config.toml
n_layer = 10
d_model = 320
n_head = 5
n_kv_head = 1
head_dim = 64
d_mlp = 832
vocab_size = 32000
activation = "swiglu"
norm = "layernorm"
norm_place = "pre"
norm_eps = 1e-05
positions = "rope"
rope_base = 10000.0
rope_fraction = 1.0
qk_norm = true
attn_scale = 0.125
bias = "none"
tie_embeddings = false
parallel_block = false
init = "uniform"
init_std_qkv = 0.0365
init_std_o = 0.0
init_std_up = 0.0365
init_std_down = 0.0
optimizer = "adamw"
lr = 0.00135
beta1 = 0.9
beta2 = 0.98
weight_decay = 0.15
lr_head = 0.00639
warmup_steps = 441
schedule = "wsd"
decay_fraction = 0.671
decay_shape = "linear"
final_lr_fraction = 0.0
batch_tokens = 65536
seq_len = 1024
doc_mask = true
train_tokens = 360700000
steps = 5504
dataset = "wikipedia_en"
MLP neurons of a small language model. Each row is named by its layer, matrix (gate and up: input weights) and neuron, and shows model dimensions 224-319. Each number is 128 + 32 x the weight over its row's rms, rounded and kept within 0 to 255. A neuron's up and down rows have the sign that makes its largest values positive.
After each neuron's rows, "fires on" lists the tokens most often at its 100 highest values on Wikipedia text that the model never trained on. A number after a token or word is its count.

L7.gate301 [109  71 168 166 132 153 100  94 140 161 184 139  77  96 149 178 107 192 170 118  94 118 125 140 152 120  78 105 129 139  92 172 141 122 119 102 147 128 134 179 197 132 138 162 120 149 196 190 118 117 110 134 137 163 151 201 108 117 129 145 148 149 114 127 162 109  75 125  90 205  95 159 163 102 119 146 153  91 142 119 186 162 126 139 120  49 168 127 109 128 185 128 127 165 149 132]
L7.up301 [117  91 191 123 163 143 164 110 180 136 114 117 145  86 154 147 141 159 179  88 165  99 129  81 143 142 156  72 117 109 117 136 131 144  59 127 133 140  95  83 130  91  95 182 109 140 174 127  89 181 127 131 145 210 125 232 111 133 156 153 162 136 111  93 136 133 139 147  74 112 114 121 142 114 133 123 143 136 137 161 173 112 155  54 109 105 188  91 146 111  99  91 109 121 168 103]
fires on: "," 28, ")" 23, " =" 18, ")," 13, " the" 5

L3.gate703 [152 150 118 117 118 146 117 138 118 157 106 114  71  96 150 137 158 142 158 146 116 127 163 183 116 159  98 117  74 176 134 121  71 171 139 107 104 106 183 154 135 127 188 164 175 145 116 153  75 156 120 118 113 119  78  97 100  96 146 107  97 104 132 144 176 143 128 169 120 193 147 164 105 159 135 181 103 120 125 106 143 179  92 154 153  79 100 150  77 107 133  56 127 145 162 114]
L3.up703 [171 117 208 146  44 101 142 153  68  97 115 145  92  71 194  89 128 107  75 182 115 151 149 137 143 179 160  95 148 141 169 128 101 121 148 179 148 152 178 103 141 126 148 147 124 176  88 106 104  95 107 128 127 155 110 127 150  81 120  44 126  89 152 112 146 128 157 155  88 107 171 101 118 148 138 145 120 149 101 197 140  98 109 108  92 116 149 158 125 147  98  85 160 107 119 131]
fires on: " were" 17, " is" 15, " was" 15, " of" 12, " are" 7

L4.gate571 [106 102 126 143  92 100 165 132 166 103 151 120 164 118 132  79 170 148 122 158  74 124 210 170  83 117 101 132 158 187  95  92  79 143 117 129  96 112 156 163 124 102 188 122  97 138 158 132  84  64 184 133 143 107 143  88 109  84 139 139  78 176 107 156 179 167 145 128  93 142 140 152  90 146 144 101 153  64 144  94 135 103 144 110 172 144  53  94 149 112 111 148 168 122 151 176]
L4.up571 [150  94 200  94 188 126 162 134  77 159 153  88  86  94 121 133 141 199 133 111 149 100 116 181 136 100 114 152 121 102 143 143  77 142  96  99 119 114  84 151 106  60 130 186 112 140  77 120 115 123 109 157 118 105 153 110  91 150  96 144 146 151 120 108 192 167 151 156 142  95 140 116 139  92 137 105 171 163 115  99 131 155  88 161 153 115 105 119 117  90  76 142  99  83  99  60]
fires on: " |" 59, "-" 8, "|" 7, "(" 6

L4.gate788 [ 89 115 104 113  64  76  85 150  94 102 105 124 126 145 187 175  44 152 114 109 157 174  77 104  53 113 157  88 143 142 132 139 143 141 128 115 114 107 123 129  84 122 136 126  87 101 172 142 120 111 165 138 141 198  95  94 132  94 128 117  92 166 166 162 119 170 108 147 111 125 186  59  93 142 158 146 129 118 160 128  99  74 130 114 138 145  96 139 104 157  99 110 128 141 174 131]
L4.up788 [147 121  82 163 108 149 100 180 142 130 114 105 132 145 103 125  88 168 144 113 136 128  95 108  83 121 166 137 120 191 168 163 125 103  70 139  99 134  90 139 158 128 139 121 155  93 109 127 153 100 116 147  97 190 132 141 127 143 137 104 175 196 105  94 158 143 118 104 162 119 141 118 138 189 126  98 108  93 143 134 134 200 169 134 163 167 140 164 133 120  95 128 119 134 157 165]
fires on: " as" 30, " was" 8, " a" 8, " |" 6, ":" 5

L7.gate557 [122 129 115  64  80  84 116 126 112 135 172 114 100 118 115 133  80  87 115 178 113 100 161  88 193 190 149 126  94 123  45 172 121  96 157 106 108 118 102 139  77 157 146 118  75 152 108 133 111  77 166 130  87 116 130 198 106 138 153 100 107 119 138  98 130 150 117 131  67  99 135 120  94 117 143 152 148 111 126 116 202 140  67 157 122 125 105 149  96 137 125  95 124 108 167 155]
L7.up557 [ 81  98 185  96 143 157 142  97  80  90  88 131 105 128 201 159 121 152 143 107 152 102  97 116 162 127  74 112  94 156 121 123 181 158 143  57  82  95 168  85 133 124 114 131 161 107 141 205 136 101 137 159 148 166 105  95 142 159 162  99 119  70 157  87 131 115 124 128 153 120 113 119 105 122 112 149 108  62 103 123 114 150  48 141 100 129 201  93 112  93 129 133 150 110 164 149]
fires on: " at" 49, "," 9, " from" 7, ":" 7, " and" 4

L4.gate640 [103 114 136 137  77 106  82 143 138 138 160  99 131 132  98  77 125  69 124 129 102 182 125 121 147 178  96 100 152 229 126 123 132  89 125  73 147 151 128 142 140  94 122 117 125 160 126 114 157 151 161 127 103 131  76 143 184 102 124  77 129 135 141 138 172 146  78  76  61 125 138 108 157 155 174 146 160  72 111 119 153 144 111  90 150 175 152 128 125 133 139  67 154  94 132 139]
L4.up640 [ 99 131 112 115  89 162 140 124 149 135  87  89 159 117  94 124 146 190 162  90 123 125 139  96 137 105 144 193  87 115  98 120  42 183 129 134 103  90 147 133 174 132 120 104 170 117 141 120 150 123 128 159 116 153 175 122 125 127 116 133  99 126  91 148 117 131 153 164 134 118 128 124 127 133 107 145 168 117 104 147 141 138  93 159 121 138 148 106 123 129 194 144 193 113 178 156]
fires on: " and" 75, ";" 4

L4.gate795 [112  48 103  58 136 123 144 116 163 152 143 104 168  77 155 148 106 127  97 140 145 168 123 156 170 125 111 103 123 165 108 162 164 135 138 118  74  78 113 162 133 123 139 153  67 119 205 146 127  91 198 152 176 189 107 160 134 117 128  74 145 164  96 111 170  99  84 120 128 159 143 148 165  89 150  93 165 104 147  92 174 160 130 180 108  96 146 138 100  92  93 125 152 171 209  96]
L4.up795 [ 84 119  93 130 128 158 138 167 201 147  77 111 164  78 138 116  87 148 111 102 155  94 102 129 151 134 125 109 137 124  96 129 134 147 116 127 114  89 181 128  64 141 151 148 102 175 164 113 126  97 193  98 154 143 103 172 183 133  93 126 111 182  74 117 149 129 167 114 109  96 114 120 139 115  94  97 169 162 146  89 136 121  94 135  68 107 168 169  86 190  90 107 143 133 182 165]
fires on: "," 48, " in" 7, ")" 6, ")," 4, " of" 4

L3.gate297 [129 156 233 128 105 175 106 103  86 156 155 111 160 172 204 184  59 145 160 149 133 134 136 174 128 149 139 159  82 164 182 114 125  83 107 114  96 136 175 158 133 115 104 161  99 149 136 139  67 115 109 108 161 112 157 112 139 130 125 116 176  96 177 139 152 153 124 131 132 144 106 186 132  77 140 105 160  53 138 146 104 163  68 105 127 103 184  90  59 145 111  85 107 123 182 137]
L3.up297 [125  93  92 118 106 132 134 128 105 120  78 174 166  47 158 162 123  67 147  77  86 146 142  98  89 127  75 112 115 162 122  88  98 112 149 117 106  93  97 115  67 114  89 115 144 111 137 155 178 157 123 102 154 141 143  68 153 150 141  92 112  99 146 123 165 128 136 130 131 173 120 145 188 117 155 122 141 116 165  69 129 109 165 192 119 104 118 165 143 123 117 107 174 124  99 153]
fires on: " (" 33, " the" 16, "\"" 14, " in" 7, " a" 6

L7.gate54 [ 86 147 100 151  88 169 154 147  82 119 133 115 135 177 218 131 119  82 107 166  95 124 113 123 109 157  44  60  78 199 108 128  90  90 170 124 137  93  85  95  98  86 100 127  97 138 201 139 132 160 106 142 153 151  96 125 141 100 159 116 126  87 155 212 177 106 158 137 121 162 165 102  85 154 144 158 101 135 140 135 170 110 103  67 161 104 102 150 118 110 144 119 143 121 204 127]
L7.up54 [101 123  99  85  96  73 142 143 158 126  53  85  94  96 153 141 183  97  97 110 109 136 136 142 134 137 156  97 165  53 123 162 170  85 138 121 107 128 182 173 110  69 178 108 162  88 121 125 129 100 142 136  63 116 174 134 108  69 134 144 145 162 123 103 124 148 130 144 161 136 162  91  87 138 144 106 115  76 141 153 135  79 151 127 126 129 155 174 102 177 151 149 134 101 109 106]
fires on: " was" 28, " |" 11, " is" 9, " a" 8, " has" 7

L4.gate41 [ 94 123  89 128 140 139 158  95  86 134 147 133 136 195 136 136 124  65 133 111 164  98 119 144 236 141 114  82 110  59 104 119 157 163  90  96 111 123 127 151 138 159 142 108 123 118 144 147 127 146 110 143 113 131 121 136 187 180 167 118 141 107 119 152  93 216  78 108 123 116 142 130  82 143 154 173  54  97  66 164 136 149 136 142 124 163 127  77  70 131 143 159 130 141 117 166]
L4.up41 [158 109 113  75 119 162 118 132 156 125 149 113 175 106 108 123 157  93 153 129 160  99 140 126 139 145 114 125 174  68 131  65 149 114  95 151 158 107 175  98 170 105 170 115 127 114 126 100 105 158 120 121 137 118 123  84 137 163  96 162 107 123 142  95 142 121 112 142 165 166 153 160  50 130 158 134 129  90  97 162 123 106 105 103 113 180 121  81 143 137  86 179  89  97 172  89]
fires on: "s" 38, ":" 15, "t" 12, " not" 6, " \"" 6

L4.gate37 [109  83 190 135 101 115  87  85 148 129 190 145 136 150 200  93  97 113 121 177 103 137 169 157 102  95 137 118  93 130 101 105 111  71 163 104 156 115 144 117 126 135 133  85  98 113 162 177  68 125 139 114 162 202  91 106 171  31 145  79 120 183 121 127 161 137 125 114 122 199 124 121  98 152 141 133 118  77 154 107 143 134 113 164 100  88 119 157 116 117  92 175 128 213 214 133]
L4.up37 [118 142 124 124 165 118 103 116 123 145 115 119  97 126 112 134 118 132 157 110 149 144 103  77 135 126 126 123 136 110 139 112 162 128 128 180  92  80 152 119  85 121 145 103 110 201  43  84 107 152 112 100 128  91 185  86 112 142 103 100 118 104 105  84 196  90 132 116 120 114 119 120 162  94 129 186 105 150 106 147 116  97 119 185 126 147 137  61 114  93 131 170 112 176 115  93]
fires on: "|" 52, "." 24, " |" 8, "-" 5

L7.gate418 [112 152 143  58 118 110 113 112 112 132  95  95 145 146 187 175 161 133 180 143 169 173 153 103  87  68 134 127 109 221 147 112 123 117  91 114 129 125  83 148 134  87  98  99 115 126 120 169 134 104 134 143 183 154 128 188 133 146 121 109 126 147  83 113  86 129 108 135 146 161 145 130 120 133 113 151 171 108  98 138 188 170 112 140 163 140  79 180 110 106 112 155 128 184 146 163]
L7.up418 [116 134 144  89  90  74 132 142 107 135  78 202 114 146 129 118 130 181 112 141 114 146 141  60 110  89 137 157 162 130 163 117 112 115 109 140  95 128 144 157 119 153 140 100 160 185 144 131 150 116 158 140 146 201 102 157 158 165 183  91 147 162 118 146  83 116 147 119  96 166 143 143  69  97  68 133  81 142  88 131 184 161 157 146 161 186 109 129  70 103 140 206  85 141 169 190]
fires on: " |" 34, "\n" 31, "." 8, ":" 6, "==" 4

L4.gate822 [132 117 121 116 133 110  84 149 121 158  99 150 122 156  99 162  99  81 102  82 128 165 125 167 165 131  73 124 136 166  94 128 127  68 157  66 140  60 115 164 138 175 109 114 175  81 114 209 119 125 144 163 109 163 173 183 138 121 125 126 107 191  89 125 137  95 100 126  34 152  51 110 150  91 125 170 135  96 124 103 103 166  72  99 109  63 147  97 106 156 103 103 134 178 112 149]
L4.up822 [152 147  96 157 141 132 108 119 137 189  65 128 114 142 137 102 188  95 138 112 213 163  97 162  95 102  91 175  84 123 215 161 183 163 142  92 179 107 132 138 182 149  80 109 204 138 172 152 151 145 142 149 122 108 173  90  56 122 117 132  71 118  69 109 154  96  82 120  96 201 123 143 136 132 178 131 184 103 127 130 128 105 121 153  68 148 187 188 153 101 152 110 145 138  48  79]
fires on: "s" 36, "d" 14, "k" 8, "m" 7, "t" 7

L4.gate724 [166 114  84 190 154  73 172 118 158 182 131 178 125 160 129 151  89 129  88 114  95 116  81 151 111 136 105 128 145 152 110 121 151 124  83  83 106 123 154 166 138 156 105 146 139 209 180 196 112 175 153 155 123 123 104  85 177 107 132 118 126  89 175  68 143  81  99 126 160 119 114 138 124 107 167 131 124 104  91 145 163 172  86 146 135 113  93 129 133 139 194  23 115 150 102 100]
L4.up724 [ 53 124 150 145 165 104 167 113 152 141 140 123 130 181 116 133 110 132 131 168 176 156  88 152 154 152 147 149 182  94 109 137 117 163 102 128 100  90 141 125 114 140 163 188 173 147 138 140 122 100  54 127 166 109 153 131 194 147 133 103 112  83  74 130 125 110 135  86 126 123 137 117 108 166 163 140 118  80  99 198 125 127  69 160 118 128 192 124 131 126 164 135 184  96 150  83]
fires on: " " 59, " and" 30, "," 7

L4.gate368 [112 111  96 104 132 177 141 185 170 124 106 186  78 137  85 142  90 100 145 125 113 122 155 144 130 194  82  89 134 144 114 186 111 100 142 135 154 103 121 123 127 148 197 112 164 115 141 173 143 116 103 154 119 148 128 166 132 163 134 127 110 189 132 114 132 175  47  97 148 195  82 146 114 111 111 199 139 142 146 141 176 141 101  91  85 159 162 101  87 185 144  88 179 160 109 187]
L4.up368 [ 85 101 183  84 128 147 139  87 101 119 139 202 130 129 169 115 191 132 163 151 168  78 168 167 163 138 107  94 136 116 143  66  97 173 176  89 111 106 139 121  90 180 138 110 155  63 128  88 139 176 162 148 139 130 124 172 178 144 175 148  75  80 135 139  86 118  85 128 126 123 103 123 117 146 102 178 112 113 124 146 122 102 111 115 131 193 225  85 147 123 148 221 123 199 129 123]
fires on: "s" 16, "d" 11, "st" 10, "l" 6, "com" 5, "t" 5

L4.gate764 [142 115 153  54 114 134  68  83 117 129 146 166 117  62  97 157  88 174 153 127 106 121 170  99 127 162 108 153 100 174 149  64  96 111 108 128 144 132  72 161 141  94  69  91 138 108 216 147 194 109 166 144 107 172 155 196 157  67 100 157  96 104 130 194 113 167 114 156 115  94 152 165 160 121 136 143 110 141 145 115 148 104 102 127  95  92 159  41  78 161 198 133 146 134 122 136]
L4.up764 [164 179 127 197 169 105 137 159  90 125 147 109 117  93 119 194 118 186  82 116  99 172 162 135 129 122 100 140 148 140  83 127 149 128 130 180 101  97  97 206 142 147 114 155 126 138 163 129 123 166 132 130 132 100 124 128 128 141 148 137 100 110  89  47  95  96 120  66 108 113 147 129 188 150 196  86 107 100 145 131 147 200  52 160 106 189 101  83 113  87 135 140  73 130  70 132]
fires on: " of" 42, " –" 10, " At" 6, " at" 6, " on" 6, " a" 5

L7.gate670 [ 74 114 140 111 193 104  87 109  79  92 185 135 115  56 143 120 118 146 155  88 129 107 156 152 206  88 111 114 132 144 107 195 168 121 128  84 165  72 115 199 148 109 157 124  62  83 120 153 112 114 186 198 129 158 136 135  66 108  98  58 136 151 134 116 151 144 151 170 114 145  84 140 104  95 102  85 142 111 125 134 182 133 123 124 130 106 111 149 115 137 113  73 205 108 147 113]
L7.up670 [129 146 155 176 120 140  98 188 118 176  93  86 138  62  83 145 150 127 149 108  54  98 105 126 198 124  92 125 134 140 101 126 180 108 109  99 119  90 112 123 150 102 172 131 147 166 102 179 153 106 136 144 122 134 131 159  42 121 124 162 169 185  70  74  97  83 100 126 103 129  73 126 122 156 106  71 106 179 156  99 171  83 142 177  99  78  74 103 110 140 154  78 125 116 175 122]
fires on: " |" 40, " in" 18, " of" 7, " and" 4

L3.gate476 [111  80 158 170 133 163 152 123 124 160 101  99 141  58 177 188 104 160 151 100 149 133 112  90 166  95  89 108 167 109 159 140 126  84 146 122 134 112 150 220 145 140 140 156 178 133 168 129 152  97 168 135 170 166  96  93  65 174  83 165 149 182 160 170  94 116 103 142  82 140 163 114 175 116 118 145 125  79 128 122 120 117 134 146  76 105 106  99 172 149 133  52 130 129 118 171]
L3.up476 [ 91 156 129  76 135 117 141 160 137 115 129 139  38 105 137 176 136 135 111 125 190 127  94  92 160  84 105 112 184  97 131 137  61 150  73  74 180 165 168 141 104 135 131  92 145 105 122  85 182  54 100 143 124 156 111 166 124 128 155 152 162 154 146 159 143 122 219 129 134 109 142 142 146 142 110 108 105 143 119 105 124 107 147 165 106 114 134 108 180 122 136 132 108  70  83 105]
fires on: " there" 23, " There" 16, " need" 7, " access" 4, " attention" 4

L7.gate395 [124 194 163 129  93 118  58 179 151  40 157 179 115  46 134 152 184 122  48  65 127  75  92 120  95  68 176 154 111 113 103 173 135  96 121  94 174 124 185 126  97  92 121 108 112 136 180 109 104 169 124 174 173 141 176  89 137 106 177 136 121 101 115 108 108 201 165 100 146 139 110  65 102 143 178 152 134 150 130 119 161 134 154 142 149 134 114 129 142 162 173 136 115 150  70 192]
L7.up395 [ 86 132 162  90 132 119  70 124 138 109 115  94 121  77  93  91 141 126  97 134 119 172 166 102 125 150 161  76 135 124  49 122 129  54  92 143 148 132 118 144 118 111 137 141 101 119 146 133 126 108 115 129 164 113 113 126 133 179 113 159 100  71 111 144 118  82 124  99  91  77 128 122 121  94 152 168 190 127 180 116 165 189 100 134 168 117  75  94 153 123 165 120 147 164 151 117]
fires on: " a" 22, " as" 20, " became" 6, " it" 4, " also" 4

L3.gate253 [112 152  90  99  57 114 123 120 137 129 120 156  76 138  85 121 110 120 101 109 162 153 101 113  94 141 124 200 111 116 168 178 100  63 138  90 179  97 121 108 172 106 146 182  93 142 107 182 121 175 155 157 134  97 103  96 177 129 102 100 181  90 129  99  94 183 125 133 139 134  83 159  93 153  95  75 143  56 150 173 133 198 111 109 106 112 104  80  85 186 181 122 144 139  67  98]
L3.up253 [142 112 104 162 151 138  94 154  52 153 135 131 146  67 163 133 150 153 100 156  87 142 170 169 146 104 161 100 149 127 102  90  82  20 127 149 177 103 162 137 130  99 168 123 114 114 136 168 192 110 145 114 153 121 136 162 128 128  75 142  71 132 132 150 164 145 152 143 166 116 121 106 180 103 114 157  87 155 179 122 138  88 183  90 119  97 103  76 168 147 127 108 109 136 144  88]
fires on: " It" 26, " it" 15, "It" 10, " to" 7, " as" 4, " is" 4

L7.gate582 [109 138 142 167 103 157  77 111 125 135 126 136 113 113 165  81 169 151 121  87  75 135 158 149 133  97  86 142 100  87 152  93  73 128 151 134 161 113 116 101 151 126 104  85  88 169 111 161  45 154 139 155 134 104 120  98 205 156 145 105 111 125 105 119 174 123 115 139  90 134 140 148 152 109 161 140 187 174 114 122 113 118  71 137 113  77 157 117  84 107 178 108 157 146 157 106]
L7.up582 [163 152 163 168 114  68 148 146 131  96 145 168  99 124  89 127 139 173 154 149 124 127 119 184 121 117 147 113 114  75 149 102 165 123  81  72  92 113 153 155 124 157 144  94 218 153  46 123 129 136 177  95 139 138 131 114 157 135 131  78 110 117 182  99  92 140  82 108 156 118 181 101  76  93 154 105 109 100 107 159 133  53 103  94 126 111 139 111  97  83  87  51 110 129 120 133]
fires on: " was" 26, " in" 12, " a" 11, " |" 7, " In" 7, " is" 6

L3.gate734 [103 150 167  87 149 194  70 142 177 127 118 137 102  99  63 180 122 168  71 131 163 110 182 106 135 111 132 135 130 166  82  85  86 132 205 150 152  88 116 102 161 104 105  93 200 166 146 139 147  75 189 113 130 190 190 156 124  97  92 133 115  86 101 135 102 194 129 118 128 132 150 146  90 122 191 158 101 120  98  90 144 147 127  94 164 103  97 133 112 138  96  91 192 100 118 116]
L3.up734 [107 128 124 124 105 129 145 147 134 151 116 174 141 106 102 152  26 151 150 164 147 180 143 116  93 137 138 180 122 167 153 147 163 164 127 145 110 122  89  99 163 107 175 106 124 128 140 143  81  89 164 139 150 134 105 174 114 184 150 152  74 136 204 131 156 144  78 119 126  94  81 113  90 111 100  58 150 101 167 179 137 165  70  58 101 147 122 166  65 152 113 125 133 149 154 117]
fires on: ":" 52, " of" 22

L3.gate378 [123 121 155 155 135 130 183 177 144  56 173 146 104 139 107 124  89 111 157 171 136 145 173 151 127 165  82 156 172 120 105 174 116 158 174 133 136 126  82 104 164  78 171 135 158 175 202 180 126 180 182 127 146  94 109 134 135 118 119 115  76 154 187 112 126 141 134  85 162 140  87 131  82 117 184 169 146 104 178  80 131 145  91  88 127 164 130 189 154 111  85 145 147  86 116 197]
L3.up378 [ 77 134  72 159 147 155 178 113 105 145  78 133 135 156 105 109  87 105 101 177 116 132 147 118 144 190 162 119 143 161 129 154 130 183 166  90 164  92 129 146 141 111 154 172 126 201 139 180 145 132 108 158 100  62 105 137 161 139 124  77 171 120 129 144 190  95 153 171 127 119 141  99 155 124 119 198 183 139 120 162 166 148 116 115 108 172 130 151 130 170 124 100 131  84  94 123]
fires on: "," 70, ")," 10, ";" 7

L3.gate598 [123 114 138 126 140 121 126 144 138  90 151 134 142 110 114 126 162 161 148 122 147 184 132 121 138 142 116 170 120 186 116 171 128  72 110 119 116 126 170 155 141 145 170 116  49 127 119 130 135 173 131 148 179 123 132 130 124 102  90 190 154 132  83 178 130 164 141  56 127 147  83 144  95 174 118 131 140 123 169  94 137 181 149 189 132 106  91  49 147  99 122  89 114 128 138  99]
L3.up598 [135 130  83 101 107 197 111 133 120  98 144 100 183 122 145 137  95 159 103  99 144 187 148 126 109 150 139 164 139 153 137 121  51 101  92 126 186  84 118  96 151 145  55 144 126 107 134 156 119 116  98 135 140 153 148  87 134 104 101 100 220  92 151 172 140  78 175 174  86 127 113 131 102 120  77  73  77 123 147  77 119  90 168 140 103 174  92 102  98 132 108 142  65 107 160  98]
fires on: " season" 35, " to" 10, " years" 7, " them" 5, " year" 5, " her" 5

L4.gate325 [ 86 138 133 189 161 115 117 148  99 123 150 131 118 116 127 140  87 131 134 171 193 117 153 128 110 143 115 181 112 183  40 123 138 209 161 101 103 114 151 170 110 114 120 140 140 147 158 189 114 108 172 100 138 169 103 167 122  83 133 123 137 114 205  74 108 117 144 127 107 143  93  83  87 141 101 161 128  92 124 156 135 155 130 142 132  56 125 165 130 150 134 105  99 123 185  98]
L4.up325 [ 74 129  84  98 150 161 149 144  61 157  74 144 125 193 143 131  84 145 161 126 146 146 157 165 135 141 143 155  94 165 111 111 166  78 130 125 152 109 163  87 126 105  95  95 106 179 100 172  57 145 134  84 180 138  48 152 190  66 102 120 109 121 129  99 105 135 130 109  97 176 157 105  98 123 107 177  77 117 133 151 185 162 115 133 171 127 146 122 134 112 160 107 128 139 129 146]
fires on: " well" 32, " part" 17, " long" 8, ";" 8, " a" 6, " short" 5

L4.gate52 [100 106 117 139 123 137 179  96 160 152 176  74 146 151 126 164 145  60  81 101 152 165 151 118 102 151 132 118 155 158 100 132  84 174 158 101 117 110 108 141 160  54  77 132 128 176 183 157  96 109 108 119 139 112 152 145 146 134 105  63 104  60 141 119  94 125 127 125 124 133  90  47 117 110 128  99 127 154  62 112 132 159 110 116 146 132 118 183 100 171  65 139 154 124 146  92]
L4.up52 [148  93 123  98 119 137 171 102 153  71 143  85  98 136 174 127 162  50 112 113 110 127 177 131 168  87 149  72 119  48 140  88 128 123  94  67  87  97 133  71  69  92  91 138 139  98 157  86 119 141 150 139 142 121 109  68 142 137 132  61  87 119  83 171 124 140 166  90 124 178 138 117  93 150 133 207 164 167 123  92 139  97 157 151 126 111  68  90 112 124 107 182 108  75 170 147]
fires on: " |" 23, "," 22, " or" 9, " and" 8, ";" 5, "." 4

L7.gate266 [143 140 140 157 186 109 172 100 191 160  97  84  66 132 155  69 144 147 111 107 113 117 122 120  94  99 107 145 133 146 157 121 152 101 184 117 120 152 199  92 133 107 113 182 124 140 183 148 130  80 109  81 118 111 144 110  91 122 139  65 145  93 166 105 135 174 157 152  62 123 107 137  63 106 120 151 139 181 153 118 203  94  83 119 154 130 115 156 132 127  94 100 151 126 173 125]
L7.up266 [106 118 172 100 110 143 135 107 119  69  87 116 159 160 131 129 109 130 153 188 138 150 138 124 191 167 108  91  95  79 107 155 107  97  81 141  71 107 122 143 123 138  78 123 196 137 116 119 129 173 108 182 125 125 142  87 175 171 167 132 162 139 115 174 179 156 179 113 171 110 157 143 119 115 128 114 185 113  86 115  89 152 139  79  90 161 132 104 146  72 112 180  91 145 147 181]
fires on: " |" 31, "\"" 15, "." 15, "|" 12, "-" 5, "\"," 4

L7.gate114 [185 193 114 145 104 166 137 115 197  94 160 147 179 196 154 146 111 144 138 125 202 116 105 203 110 119 109 159 118  87  63 112 124 140 116  91 107 121 139 176 173 118 104 151 129 148 143 134 111 126 154 110  98  52 132 110  99  59  89 125  71  55 163 135 125 153 153  94 145 182  96 143 131 109 159 131  59  77  34 150 141 147 105 126  98 139  84 135 124 139 136  97 118 147 130 129]
L7.up114 [ 82  98 128 102 151 164 107 106 172 134 150 123  81 178 136  80 134 169  90 144 134 144 133 107 184 126  79 164  75 143  84 118 130 179 123  72 147 156 133 128 142  71 163 159 111  95 118 132 131 156 167  70 187 153  66 150 108 142 176 152 128 150  89 112 144 216 152 139 131 116 177 139 125 111 134 136  74 168  81 209 118 157  90 101 145 175 184 112 117 115 105  71 126  75 100 103]
fires on: "," 34, " and" 11, " with" 6, " He" 5, " he" 5

L3.gate72 [116 156 123 130  65 123 204  83 149 132 196 156 157 123 125 198 116 135 145 155 138 127  63 181 132 138  66 144 138 128  51  95 163 117  86  79  96 131 167 143 196 138  92 103 124 147 135 173 125 133 163  96 152 150 116 159 165  97 131 138 117  55 148  93 136  96 118 103 122 114 104 121 115 107 123  47 143  80 155 124 161 180  61  73 124 104 165 157 106 146 168 154 139  88 160 134]
L3.up72 [ 96 151 140 156  86 122 167 108 157 189 114 154 155 126 160 133  91 148 128 134  97  83  93 116  74 181 156 107 193 131 126 120 145 120 117  94  74 111 152 159  93 156 146  96 176 190 185 100  72 159 144 150 100  60 146 111 160  87  98 119 116 149 226  97 142  46 119 140 137 137  74  95 112 116  49 212 124 165 128 119 184 146  83 123 128 108 133  69 160  54 192 150 100 108 135 149]
fires on: " as" 30, "==" 17, " at" 17, " with" 9, " from" 7, "," 4

L7.gate76 [118 162 143  98  76 162 157 138 128 146  91  86 110 127 126 113  89  80 158 198 179 142  75 144 183 119 124 133 131 160  90 114 186 106 119 163 148 141 229 139 145 102  43 186  68 112  93 171 113 152 130 119 189  85 179 138 178 137 146  95 118 129 158 109 148 180  85 121  85 112  99 135 133 106 107 129 147 145 174 181 106 113 118 164 183 142 126 188  85 111 161 120 161  75 130 145]
L7.up76 [165 123  97  82 157 134 121 104  81 126 113 163  66  87 138 136 119 144 148  85 138  93 101  63 197 112 140 119 133 117 119 106 133 163 154  97 162  86  58  53 102  76 130 118  88  72 111 106 156 182  93 117 142 166 112 147 154 175 126 111 165  96 133 135 102  76 133 105 127 113 176 165  94 147 141 191 123 104  86 125  87 122 146 175  71 144 147 156  90 117 109 144 168 138 183 160]
fires on: " the" 31, " of" 30, " (" 17, " |" 6

L3.gate360 [205 123  74 173 141  94 142 153 154 125 123 111  92 175 161 103 160 129 135 133 127 138 134 195 140  93  87 121 119 131 101 206 131 113 150 104 158 155  92 127 152 123  81 116 150 211 163 141 104 129 159 108 128 137 123 124  84 150 157 172 129 118 182 147 132 152  68 141 121 188 122 165 116 112 162 174 135 113 109 108 134 154 136 112 196 148  81 121 134 140 198  93 137 130 112 191]
L3.up360 [145 123  47 135 145 141 179 151 134  65 152 191 137 192 119 138 151 157 150 105 149 147  24 159 146 158  88 146 118 136 103 150 157 123 140 120 139 161  96 175 106 153 138 128 169  86 142 134 111 136 102  93 157 158 103 187 134 122 131 132 135 128 126 111  62 152 145 137 135 164 142 187 132 110 118 182 114  92 126 142 112 114  94  49 163 113 126 105 164 169 165  85 141 134 127 176]
fires on: "," 34, " |" 25, ";" 10, "s" 4, " and" 4

L4.gate617 [102 115 144 149 110 130 157 123 135 123 160  91 125 133 128 105 149 170 182 155 136 166 155  97 126 114  74 125 111 163 160  66 117 122 140 183 126 123  92 150 167 148 170  75 115 116 111 118 139  99 148 122 163 219  82 109 188  73 131 132 108 150 136 174 155 175 143 109  90 173 124 154 137 198 193 115 121  99 108 147 106 126  98  91 111 158 159 122 130 150 118 173 168 108 163 151]
L4.up617 [129  89 181 126 173 123 161 125 130  72 132 116  95  62  99  93 209  65 103 109 153 145 164 147 138 181  76 131  65 128  97 153  97 161 164 191 107 117 135 163 161 187 146 119 142 172 115  98 111  99 136  88 134 117 176  88 160 131 147 162  77 135 140  86  69 130 171  76 137 101 141 104 106 160 131 158 137 113 100 156 116  76 110 105 136 162 129 152  99  54 152 116 156 122 155  74]
fires on: ":" 39, ";" 18, " |" 9, "/" 9, " the" 8